config.toml
norm = "layernorm"
init_std_up = 0.0355
beta1 = 0.9
final_lr_fraction = 0.0
doc_mask = false
MLP neurons of a small language model. Each row is named by its layer, matrix (up: input weights) and neuron, and shows model dimensions 0-191. Each number is 128 + 32 x the weight over its row's rms, rounded and kept within 0 to 255. Numbers have three digits each.
A block is one neuron, or neurons of one layer that tend to fire together. After each block is what it responds to, as a language model described it from the Wikipedia text at the highest values.

L5.up3:101120092139139127160082189121137138194120068116125113113126061092186163139105131185164128142152138106156117152097097083141131136110170097105154120054098088147131142142113068127183118139108158076128140119093126110139177126121153112158033165162158122106121107177133117158110117145212132143222122119140112086066130130133167159101114149138158089167127160131118099126091103147172108145154148088092139121122173116101159082090144121106096134168066126101141110102127180134168123114122163096147162151187102123184079171106129143115116142144179110140176129134143151011129149065119165180
L5.up47:091144101122164125127136093110156190135150100113160120105121132147155127143150090067128150087111105182144137092172162110105098118142132175162194114075057200177104051128113111177117127173127123129097174126119074135129146155104146180134082150149164127107108164059113156155094136131166153103138112122157075145080144217127134084132124136184183128095185156096130116123085113152167136104174160133093156175083132121118165119130132142154108116144115082173048156131170087100182151118131172131100157118094114116111166082117133121187202125123072118133077074168115110167162163132165123107
L5.up85:115076142087105060174186127061159147123123146176117107137091149145144117169183170171158056151111091167221134158155105139132102133137085115137138155091140158107080063166147143121134083124124108117119108139126114111146087109144113136140143125126136099052138141128138121193120131130120155163064126150217080101117118085094146101124136084139096114139093134138147086116023147162137138155112105112062134176167148118097120119136171111159065094088155140149179113146132128110127143133173205108175104074108073073113111149141083137112148198150137136137095149101169140095103127171150132148
L5.up125:067125125138095092106157161159113060145204137098187107162121152169124094088141112117106152132134130104169134188088137171047156120124128151102094104132106167119118145132072141147128092104122176177158109135158114109099145082186121137120149062111114195109169134100100109133123091165132144158076135079151079136095094143122133096093101160104126119151136168118212162105111114094136127153119214132144161148146151096094154141133139070105154138134068096133141170101099095097129141162131163217112071170128132105064083198095119151095151108113150162234129136148107153114118127134127106110
L5.up128:129106129130149109107137159136135156153135154107066167080060146109097107145121109127135103096129114098127088115117121197181095166169170110161161133171113165128081180131119109079174132126114102113098127134125067113119082138168108147121106119149065090138150130202089152132158109087107114125080108117144147175153148136107140150136134156096082154140121110209134092176104116182155091180116153063135166113142119141164149093100150208202160175166054075110143177193122126098116094134110133119184103187137125112126137107131071120149096063131111157109189068041137108128158141113139120113
L5.up136:094092135167140043116146129120164132148145132145139184090130140094110078108156125193110169134091121111119118145102174145118109131115160126148149097113051130120135103105107140142136100104093041120134135136142145088070185121143178133121140130137159058118173097126160070130124085137180108095173144139127107112059164120106168130166181138137183158090130127129156200133105138145162074133132096212133150147155156125107203150129123144134139122130096038104128089159093057138080091120094175142101104137072106089141169148108158069174098136151171147182173102108153155125092097120107167158
L5.up220:084099149114153106087181147124177135193190183105129133103128141130118149121109061141119137089165138189125165156164079155111110115117162113130132132144109105121052088147167114105115080129120108178115109198160130172113154132144101128136148142161160101093152081124155137170089069177136110098101132106155135114078158143146141073178067163111141165117186071122127150118125103161174145168145105089093119146173110103092117100168103183128172107114094100140135108126179050172113106119173128072064112157118099157155083126057131098163124078129188062178150140115135122112103171142124128191
L5.up251:144077165132119084127123118111102144094183172093135095134135122132168106061147128160130122161120094133153205104128139109116131155174121158117136089104122062149102149157114162082186098160175057080068111163161129165135157123113111147082144112142148162124143194118117092177116147133114083179115109100104215127110126051112137140090095144109112161095129049104128133171153111115155134109125136180093112127123179150153154156137105116135102158187122193134123113141109072117139155091127146094124164127196091158222091163198060144168122178122112172114076114110150136115106127102101131092
L5.up276:069084197146099126144176131124117145208140166189146169158076191069149132126137147075103153112105122121130175155114162089136167150109178088153189144091160172115112095091081109149167098147159092130081108125144165148084162067155152131129114138132145181164163071149105092133081118178139165134097146152158140153092140123156118102049096124103122098099142078148127101157099137162159121087104148155106134088154144109126059177074209163147159121098098114079111149127108128098141107127126094182125173121110130187126095095106137190120149143155121212102130150138094149088118123127094157136
L5.up280:141141154179139175095145195183084095166107165135142098138140157105108167114106113127106144137116101183118125157142116096131153113125110115205093129068105117201126156091115120100100095163117071103168163118100149118096187125071105154109168111103122151144068155130115121151128163181170134159140139117107104108131123154078128077111170148105109130104126102081148102109148184090163138122115128176102082059126142112057146078133172164198110166101097106124139117173159119050118094086103206163111033091126084182146104178107167118143133111138150165116119072117134172152166114144131135162
L5.up332:150187086113126122146099105166129113199145152133117146209166146170138107132106151115170138165132171133155099095127114136138134068152095148156147087109050087110098158091143121106119107111162180099123111140168116160167125164117126128098149132132099124111110103107126142110140126150112167132161134119120189140090119094113160128100152158155158123146172176089132116139051073042170140169042142155104104102188178112157167094107183131123120127093175100152088108227098106132121188158165172137051057095124100105103174102136146119174088138123107163139126173088172119150113125107108176139
L5.up370:091078138080147114135122139105065187143116164109148151125126146102095120120142115089169138138149160183085169180120117163094148225095175130146188083127104186133090127148117060170118059151118087126107089142144114124084156144139112156113172117114109165134123162200167118122114098140113113140117163118098093131099124104157146093160119193113151136109093105116142133153146168152181143179159122196114124149134071128029150214096075161128143147132132106117125157150117089145108121134132143136146056079052104131109137206128159140154100065132130144104143146064130142136139157126124088172
L5.up500:168106222171120096176173110147122085113133099136122148106101137146102091082074139099078176115167113149121132118140142142192115141180219120203118122152123121106100083134112154097071136198083126136123127193136181134101171131131136197146172106148028135075144152137162113095098139122186132135195120116153156138144105096170171107132119165152189146100137134104160110126033113081127114181101149160101141089122141122131109149137148128145095095092113095129145139111154137082138138142121163153090134108108146146105157111137082130145136121194067126182118110160153164113107116143140060162
L5.up620:139144135169097087155073102136155087118137213122132136060081176191114127075163097110179197113155116179137113138136152064103154093176154141126146132137126126135103100174094163131150098166126147112122094134164145046097151126144181104126164146161096119147114157056145138158119185131178127105129059025106048109084121154106131133108120123163168112149171195136102117172101131095142120120071126173147127196091141163137134142124150109116121101078124176148113112149156134140191112089109107130108118147136068128168113140131164179138094156129173175107180122100106102140148114111137147160
L5.up711:110135119102147155151096151153131174166141128112130101135116139144162139115128095079082149143106133124224113117152120173039078148216097151163107146092136135132117168081090091097164159126057067099092123147156159148152117127073076105089147172121140112164132099135147121112084144135111166172187158144154141151160119103150142130128129139080166136103181139112064143098112131171111185135090124189163086169121135139126162150055216139168092124148086083077117136176175085076065094131136155141114103094099086096103183106160131161124172112112097129119118105098154124148110088106113162107
L5.up743:169149172100145143127119102077125086155124095129082145113121190146139129136100123137100092152088099141148188141098120120167173146134143143128134089106171198173070130124127153124093110155154082120091159134123042161050175086181157202129099112137157127089105107133096098127141138154121162136194174115114115150099172114104216085104072157127108160081074111099112131145100201126148080162112111161122140165119169130156141145187169114181185148151143126138110114143146129125122116106103170129105058089119084101116051115085161162145187128121120148153096086111176113178090123135088116150
Beginnings and middle pieces of country or region names after a comma or "in", mostly "United" in "Missouri, United States", also New, Scot-land, Nep-al.

L5.up44:103140145148127146110190135126176141159157135123150104099136120224107131137147135164224127157162149101092151110115074166134113147099141130138167155120178112065135147104115131108127177166145053201124122176148105136115062101097075085146146171143118168111129092150123128136116154147132084119129119046117111124130087148138166139121088133068111087184142117181137133067138163134126055122174124158107108119186107098088150134115120163136126114069159085139050084187129103118199140153110157131146107121094145142148100166156144091153108105113121121070137152048162090156184158127110130172
L5.up107:126099167085079200140069128128123089117155145067137169200143127136151138110144160026170145121143157204080171103149177112152086156116106126082133111126127130194081142140098121078157124157136105062136166128103102192125150158136113138144169103132171156078119120118107164141117152087176128085174139165117166111072106140064179135150172158094167128116095114071150121120137127181129116088141173124132157067173138177105110080122106138123195115145073073114132088145109128115117130159152108138101146108142103199160123135170122144122077102125077113100138084126169119147139113188123156151
L5.up117:118093166102131137105099124109114140135138180128078151117173148133121109132124122124163091122142110148128123102217109074110119136129062155141128171144127151185134152120173173180125118038145141155061175135153099096109194120112050131129119074086190176149136129169159141082179125076108125046037099147142170167141157151130186145074147070058115162128149149126166103105125143171084155102158090136081119115153121133158147138121130083064156159122102107115124124146144140138136172110091132122213116122085116136141169141118147132138146133067167141109123136109179107122109192127095125154
L5.up162:174135133118206121126142172091121143118102123112118151163154102098109083132143164127150109131128177141150162141182172159170086110142197144118154054100124153148111148135132140130075124119174089106128136110178085075169128132111078098143111075056154133078083098108156127121171198102078085159095141113140174120135131150173135147141196167066112087065112169136158155103099158104108112083149148129041125129118108139074119180121127061175137123067132186099165159180119117124199138137124058136145123069124146109097102149095115170134171105127118127100109141116116127093153186137114161139
L5.up224:105089227142144128131087118107167153162129141103096149129203171063132122122113106082173113106194139161097095133137111125152093098160159184095158153106101124145127131137151126134150160156104082118162097134149116079192123141128064071108150148111146171130123167194097162097102102078168085138134143125137163148118122139095186138174130179100174124112103175161166086137160164145118144054144143151072076152090139128108107136088069142124121154157114065142053071067157138107108139141188087134120143092111082117126190114117123192152129114100132167080152115101096129145135186125150144111
L5.up296:129131159109193068119162161109182163108222157129124142107136059128138074160153127112172166113202087127125143103167106119129114159099149148162151146139121170115106125150164135116130090125103146121165144135089102126186130129175035134128124134076168131168087199115171175128148136113132164167195118174069098115196104108119083111132153127178156124135116167105153104143102127118129143143176105143098112072127164111111119092117104151096155163116164090120080102142158089124115141111115106108124139175125014084099097068119126109171138097089117141077109110052151073131132099098140108129
L5.up350:166146104128073088129126166151148130134198183138074120183167098094156083142116096087131172086111128177115182165145149123105120138159174146131105076086139091124141152141143121130147128108177134090075119118101087199149153135125109070184126112115129184166101122226021078132125125114077115162136112144134126157123163149137106141109156103087105079080190065114209155102069118130165087138149143122106127141130112180129123160156131179134131123098114132141090105151178123109150135059168135119183122120121139142150123153090067168153118121131119128055172160093160120139138108090160134141
L5.up436:084154146135126125117066151099125099133130095149184087172156116153082125135122175107154099092101128125054177112110127118156121116128167132120106133163132127145122094155087126064085144131191173100136211114141095128094139102122165077117136170153120130108112083146140124089143184092103159072156125102113128065095101127149121141135211146044113123143193140142169073216132109171194123099116103077104146164090118133128091155180174088123140096156129115148138097148155163123131180126114104088207137136076160154088116102081101082122182134079119097128083102127146167170173128146148122148
L5.up449:102102117134128170172108138144164139171079112135113156133151112134145104124161142126088111152118078119147086148197116117172121186143144120091157105112127130091089135127181170099187087142106159136150122108085093205179138160112106113153153249122109131110176093134081128174146127053108116086105183119146102155169125089120119133077136091090055088158107085107188072109160126164102130105170130092114118125160198124063127114152136119125101122169131116178139154104156096155171100122168173115140116083128098149086132129062089157209154135152177123152075124135164152097121095138104141096
L5.up459:163101163089091135113133145101144121071145194094133132107146128086152138079118142159081167109129097144085170142161089097110117164107110141167140116120115164178173135139099109111108123096129180163100109110087134150177104155092118096166164102102108093123063107121056123105172120124109153170085071084124127123119143105140143116083142126124192134161186140156143145031115098080088168092118149093163192136112170085144165154139060135114141145161153073109157076131137130139146128171114205141136120087165180165129119121111078179142172109054140107152174145117094066160161175080150163134
L5.up593:136153149098090074140137166107135090113126182197126083119098119170089103116086093153128103082118146172142173127144082113129099131121146097129134143160016118128136134095132160154143106122127193177054150108098126118110210131139099157173159104139167116098093124112115104105178109098094136140159099129099121144180129201064053154128176117125110131146135145094138102155163076166147151145138169129128067135119078103085029083150084083113094159070138098089161139170128151140151110149114096126199069118119147154122095173126165122154164139108088153149139117093147127138099129132105181125
L5.up611:130123148113126129084113134098119131128113105108208166165153143195153135115109152113165108142115113173083102106194133109102125177164063154131075139185189087165048047123073142115123103129133090203118132131136100091123201130123130148145160113143133170095162115108133094120124157000134144168118055129096120119134084144163123150152146084164141124099156135110160146114157183132136119159143098144124064111128098105159097152163089144107154097160075108118131140134191119066142171055160152122072125165141098121123098145096167142124098155105123123135119106141144132087154116094145184133
L5.up612:089079127154169125121136143124126119166132146107113120128167201121131129110045148121088180086125116097076121120150057188166097099189147086069121095124156185135094135159151123140087114117095142175126131130162124122190086128094177076139087094105126203050135118110098163163144130154100142135102119089137087129174168129100197121117181142107079123114104101118174099145121120172081092128094155155157104107159119131134097172088119177136169148134123152142136129178129047089200117149107123146169090139134127129157037138079131129146178140155116174128132134137171117114123150164085150067
L5.up613:110169170112112212148107122129220174118136128118151118130169157180102074183093116121126131121168081126124107155127108084151132114129173158185131162153110110072089156068086144086111174162158135142070125145101126100135118120123109164152146091120143142148144105160113187127118173089115110134087136112167111059112166095138130153090238128161141141114111153155191117107074143090122083145130133143107124172126122089057159105058071159133136148137145140099099130103166138060138111123137174102169153128157119150147124078084117185110094108106118139087121121100120103161067116164071187174
L5.up654:105103207116101066156154144148172108111153161118120163110112187112126072135133165132061167176116183173093130092152074078103101166143145156180095169099138133134123101116111147115074124088149163151105107100122136137100108133150122202134095097136152142112147101167143132149139105099093133152108153145188083044185101143079140114128152161080109143093104155157171123103078143142178147126155154165155129099195148115118119144159099096120108106096102153131158109121191121037138154156181094116146152084160124136127139128138074140191110140122126111101088174105174058160092146082154175069
L5.up709:139084172181171089136107115086160161135134179087155157165118089072151100144122184176112137110118138142147098038156130138068187081132120115149128213121056091184143106185127135107108116089132158143119092095122118152110056100164123091070140099139100149133137164206180129116111115141144132113140118062130074074104110144113147147085101099129106096130146136128137143125186154128115129131077137150188107094113107105185129175143170159114100141099174110129124136136124145056159124115084147116165152056126101130077135147174176179137186144085148166118091150116122127170110106112103177147
Bare space tokens in prose just before a word beginning with e or i, as in was identified, frequently ill, the ensuing, and blank table cells.

L3.up94:071138146086151085126135118089135143099160151141148157134143145145136135106152154081130132114138124110125173100175124163124209168127105150075100159081159109188110189154106154060102091136172112166094129144078144110124064075055169130108143143113099091112055179152136072133153108153185084232127123098160137172147115105132132114131113193119181134116149129124119135113117129079186169103113171169154142117124136098095125139117160102112135156152134052143122144116124140076200115088171127131174073105183143121087117139109117134135133070153180134120093138109177098104092102102181123183
L3.up281:083118180157115188175150122114147119098147202148147165157161125165174100157151160178084110131142141123099178083120069089161046151199144102115130103058162123164127120175118179137147103109149128150157107131123102133042086119109089149126089128103078158075165111106090090163190149114123042183070154111073115113153165140139155112112120108121096129159159138133109157114120133122112126066136041164125166105114117166126152061097115098145136103104145113102139178119171186145172122093191080095127075126128138167074123170121121124133148121127159093121126127116079099135118125136146146131
L3.up643:112149080088113118145185131165134181053166132096128106120146171077152184123139115112184111156096155138130119127122176154080119132205089127177086126128111146119114130104132175135095100090138153161156149121085115100119123131104123101139151047143096121123203138128096121116187153149150140134153128083139149125115165198103117177115152171082102139105104131073199136119131100160086170140128189174014139081142146129103081145117196097103154153145115101137123111208144142092131109088153131111089119086104157133112130129097171115150176146116133071200136123185172146127153096139086114104
L3.up727:134104158133139114129110155112145096128081156137173154128076139141133114122109175181147151161123102083139158141157143113151175215130057117127114109184088074159133146155160108137111126082161104171147116136125127111101101141169099101105152097104137136070128107104131157114153141199069136116110066138103078070110105082115138073192142121028208089132163154142153139155175079058111154140137171118137123098138120178132140163115089148151113182124135069180154081107140158100133086152156154150049086127132112111119149161132106111169097154162117138186128093085092082139093075153162150144
The word piece right after a split-off initial F or f inside a word, such as -re in Freedom/Freeway, -ed in Federation, -ur in further.

L2.up280:078082111139118193112012130139116160105180159166137162120086160115134147142094169114100117060089119075085181173170183160120097127147126201105162125131105107094117137167127133192129156144117125078138118177121074135118161160130135131130121120148161138111102140189075126106121137158189170102107134156095111088114153124162094162128114137124155096161143099184183122174139184129120109096148181183153122107124127129053181138118114081163143076109103087121127187097137128138162078081116094154137155168127073176152114156083080135157126113147124163094094158087112092116124083133153089158
Short subword pieces inside multi-token words, mostly foreign names and terms, such as the "an" in Khan, "us" in jus or Huseynov, and the N in ISBN or DENK.

L3.up83:125085145142154095137093089116131158223138145106081165088098132105147123159150129118174111130119132098156103112052164108110151126109178160153133092141114154123139097059099075081102070132134093105096157132096097149070149079147116158142099141137198138130126114127116160193136133203161103108177196097135146096122123089130182124129127151163137099101142135059124146155054111170156109097106104140116129133099096124165142127150169155187132116125087041076110137185091151126102123164112191166124087102138090123124040133113123115137135108182205160119129108080163135118142153099162159153
L3.up131:115115147134106108169073118135076112153093065060156141119126159143107170100122136130145180134077088109121121152146228132108071107188113131086147123101099192090083141114104101124174108091133118125144108144142068157118083135170139085073091113075082134101121105152149143069147118137088158093141135107162180152094139107152103155143118140120074083153162181171121116154087120107169129093131082147142147159133169108153092119127133097083061159106115056149078139148165109151112141081159099123099117122095134088089136144096129119164184060187135144219122134121134141076112200113145150115
L3.up475:099112149146150105196128106145103144103150177078083152084118164168168157127118107033127168126174098185143160091133094198134158131119121171114126122088097103151132092087100105065116066152120176142140106121140136169127152086134128095187133147083128089130137118170164148121121168173099183138186190097173112137110097133160164096113161155167086133116151112118160140120121109132122152175097068134092121182123098066210102120115139172130106142095084102098115088156108131160106164103193162180058096129135146112137117148144130058156161111141123107143139145054151185126132075143153129147
L3.up526:142177118104093132112093191109143125153125161149167158087115140094150155106141080047179120124165155030178145171104163123120103128097144070168133147152118185127152163070173178106072108078112115146142150173160092127163126158162096100103094123130118156144086161179125172110138112171117126115154137132166150154150119116079133135150074153140078132140190116106129153161094095158129134111100125050168153180108106130091078106114163134178085047143136122102091113097130088132152160167163128166096115115130157096179071125171071111140101081152205107081127139139143079125117128135116151167
Final word pieces that complete place names, mostly US states and countries after a town name and comma, such as Oh-io, Tex-as, New York, Japan.

L2.up724:081128142150130175109115133101111180191119110151127151121060099091129096133142207165078105160090124133129173096153211134112100110168172164121175168124131159104108111077165101132113091156149135116150104133140126162052164079195160146154132128094112104139187100168157116105133157136142105094163145162143143156093106086150145088095174108136115078131148145151112169092113106165092084126070157155121091163128126166117109090133155163151112051067125079116141123135128099147126110132103075174144119144142084121085151128147170180128196075159161132122152209119120106065117122059082167106
Nationality adjectives and country names, often the final word piece such as Canad-ian, Pol-ish, Chin-ese, plus whole words like American, United, Japan.

L2.up99:129124147129107127142122184130114178162118115116140149161106093153166119089115144127153178099143112118137199157186195166091074125136129147123114160143146168117145132111126167121139143107092131172114079124145101150166155138090159099125153134121203101114153138159148161174114134136091129106132150179123071128082063097160197115110102168134180171129152090183155084167173136079103092147125140174122119095145162057066121144112156079061091111174206109190154114156122132093092186155146130122158145074126180088105108120135085176126086166088154145099175147108113146092078074167082115109
Word-final adverb suffixes like -ally and -ily (Additionally, geographically), subject pronouns or auxiliaries after that, which, or a comma (he, have), and contraction endings like 're.